MLP neurons of a small language model. Each row is named by its layer, matrix (up: input weights) and neuron, and shows model dimensions 0-127. Each number is 128 + 32 x the weight over its row's rms, rounded and kept within 0 to 255. Numbers have three digits each.
After each neuron's rows, "fires on" lists the tokens most often at its 100 highest values on Wikipedia text that the model never trained on; "fires after" lists the tokens most often just before its 100 highest values on Wikipedia text that the model never trained on. A number after a token or word is its count.

L4.up585:070120134161128110109179132098135153165097149127132148137080160133167124141144172208193141115097142108101192135170099163158173139126100100118097149197154164169144113114175156151107110121135144083179120159167097116105131129134133172130129145128098125113141148118145082126141167089083148076142128060107053123216085128128138135146112117148096116146164115108138065201108138077121147088161
fires on: "il" 42, "et" 32, "i" 8, "ep" 8, "ough" 5
fires after: " s" 45, " S" 15, " m" 13, "im" 6, "M" 4

L7.up424:112076141146134175108223139135073144139179123148151086142084131101137135130160145162137124093095155085191106100103086162126095140154112108148093165174117112109141130073179143090120121121096134136190162136151106097116130094085144113115150114138133121101085137158063158095147175118166142126129165102172035069141185096106180123152103160140101082212132149121076094166128130178115130117131
fires on: "-" 19, "ess" 17, "al" 14, "od" 12, "inal" 9, "ad" 8
fires after: "f" 28, "ver" 17, "y" 7, " one" 4

L8.up349:113163138147128176109161119112088164110100125161128111107092142078125103145110170181148119096156167120203112104161113122138149140117116088091093177182114106127179193026151158044134126123117152110125175125109189086167113133109108177162132105172106184100116115114079055125142138118152130136133135075128105137098109094122090112138153076157114150176119134110090063109185070126172122144105
fires on: "ab" 21, "ol" 16, "z" 12, "-" 9, "is" 8, "ess" 6
fires after: " f" 22, " F" 17, "f" 16, "est" 15, "y" 5, "r" 5

L6.up54:152072167059123152068095134097079085123131155152120124175145118132125150142199142175116126128160112163181151098151183152148139143064165147074076099118140131149114098035107186162136114107140075136136106171137140163126149139115080175118099122154121088130161142155163182069069181123153126175071039139144101159130125123177079153131139119153152172120192179138144124104112094120128094115153
fires on: "2" 24, "1" 23, "5" 12, "3" 9, "15" 8, "0" 7
fires after: "0" 25, "20" 18, "9" 16, "3" 11, "4" 7, "5" 7

L4.up565:075099159083159102136132179110093148130149160151085110188109084150152130109156128151103169148074137102113128049104066133105123163134122083134128099137080137104191111101129194143135133133130134158168096170085102136139115202125154151132109168174118092210179122107138127166191141088162140088105161103140161138193118140149124119154121099158131139140137147142082143159137114086132140113145
fires on: "ast" 27, "ed" 27, "and" 11, "orth" 7, "id" 6, "ut" 6
fires after: " c" 17, "all" 17, " C" 9, "o" 9, "ri" 8, " n" 8

L4.up127:126145139147127103087173130125179139194077184121108126134151214166120106121119138129154160128129071142112194092156091112142171177126119066120034167165127144157098131094152161119093154099065137115104103131175115072082131114123113120154150140181132157104114086163152052093119118156154164100073077134109107108144104100114111131141094138131127146138139163135125112138137093139078119153170
fires on: "i" 32, "u" 26, "o" 21, "e" 18
fires after: " M" 47, " S" 11, "M" 8, " H" 8, " Y" 5, " m" 4

L6.up707:141186118092121100128170138098126129090106082123100146097148173122115114120145131141122116137109068130123174104120143178127073165060162117156086152141110155123117205114141117138130152161119079133140213113131151151155076088170176129118149150208090061149143146109087170189173132107138192144087134118118110099151136079094154130124099126133137109157141168134105174112130059201109091102130
fires on: "un" 41, "C" 16, "ing" 10, "A" 8, "ings" 6, "ary" 5
fires after: " H" 25, " M" 20, "T" 9, " K" 8, " U" 5, "S" 5

L8.up18:098107207091109139153183155089103121102121118134123128209092140081111177174183194189155095145114121139110099095107119174185144169140112133199145139097088151126155173103121211113123159077121136122160132136147101106172116180068132118161120103197105146171155148119164128152175136157111136165122136114170069108122122168101118145157180115169104089186143119143094114162116102093152105093178
fires on: "lect" 34, "ast" 13, "est" 12, "outh" 9, "orth" 6, "ad" 4
fires after: " e" 33, " w" 11, " s" 10, "o" 9, "e" 7, " n" 6

L9.up589:113190134099194084032127151055115128149117122121152133172117131100130107152141156151099172168162128126155143144158136126098145103093122089106133111172118164144201109097148224100179155127123101215096163138104159122195052166157167146107135140165093194117185144107166122142108116142138161082119140138115113120159125122134133103201142140128162114122142132141146159104135150133145209138147
fires on: "op" 36, "." 28, "os" 10, "ot" 6, "a" 5
fires after: "o" 18, " c" 16, " n" 8, "os" 6, "N" 6, "x" 4

L8.up642:144086137096113136112128115114083164126067079081160076134156173084080158147157143197173146145139161112158114077115109181131167160078104094078111172152123163084145138136081192082111196138115094179147091178066174137107136175148123083170097129150089074137121105155146182143094123166192118097123136115135092111094160154090096142151214128106131114200107121106109087133116132158139118109083
fires on: "ec" 42, "c" 21, "ro" 6, "qu" 6
fires after: " d" 32, "i" 10, " ro" 9, "y" 6

L4.up157:139105156141121086161178163111088196164129163103143113122169128110138135133129144117105118160112127098087134114156122151097128109076160114139062119161145151161130184081144111155058117137117075157085133109067153159114127127165138168107110112159092100143147106173136125158116121044161247129113125030124115093115105115028133149175161123118159131155084134139140147145094099126128120070101
fires on: " Al" 25, "al" 21, "a" 21, "w" 14, "un" 6, "r" 4
fires after: " S" 43, " K" 22, "S" 5, " |" 5

L6.up493:115026160126088144149115144133081150145135133152107143186147140098142097139138231165139132129149104102150153125115119076100134181088100126186106124116135170116140136119168227173143118142119147172097158152137140133156131175080158105072156156212108160149103160146125138177124201139191125167138086150117065073169099165139114170146103119145053134187157124142130103147122130131116086062151
fires on: "ent" 26, "ast" 25, "qu" 12, "ed" 7, ";" 7
fires after: " " 33, " E" 21, "e" 13, " e" 11, " —" 7, "o" 4

L4.up366:097067085059093124124150125073125102126152132164138058112148120144155135086175156164094203100146177130157115048142197128098108135091127131140072125110113094219150145085106167146127128116047135126141047115155074161076135089106069136103213143136093070121126192156129150090097142077143168161110153111105076144142166122141123122173125113147146139129167121151149085144132123134091117103193
fires on: "9" 94
fires after: "9" 25, "0" 24, "6" 9, "8" 8, "3" 6, "5" 6

L6.up3:133138136128091091155138092041120152099141157073210129159122223090151104118097146129161128106144052075157129102163142143155110103069176098140070094161065129116116154116168129108075139072089142136109147100127086158155085136141134137124084164155099078122082100083124104167102140090133167127077122056118150166120117119076129165182149150104109116144125146172116174108140084182125102129169
fires on: "w" 36, "ing" 9, "W" 9, "ore" 8, "p" 6, "ans" 5
fires after: " S" 24, " K" 18, " H" 12, " T" 10, "S" 10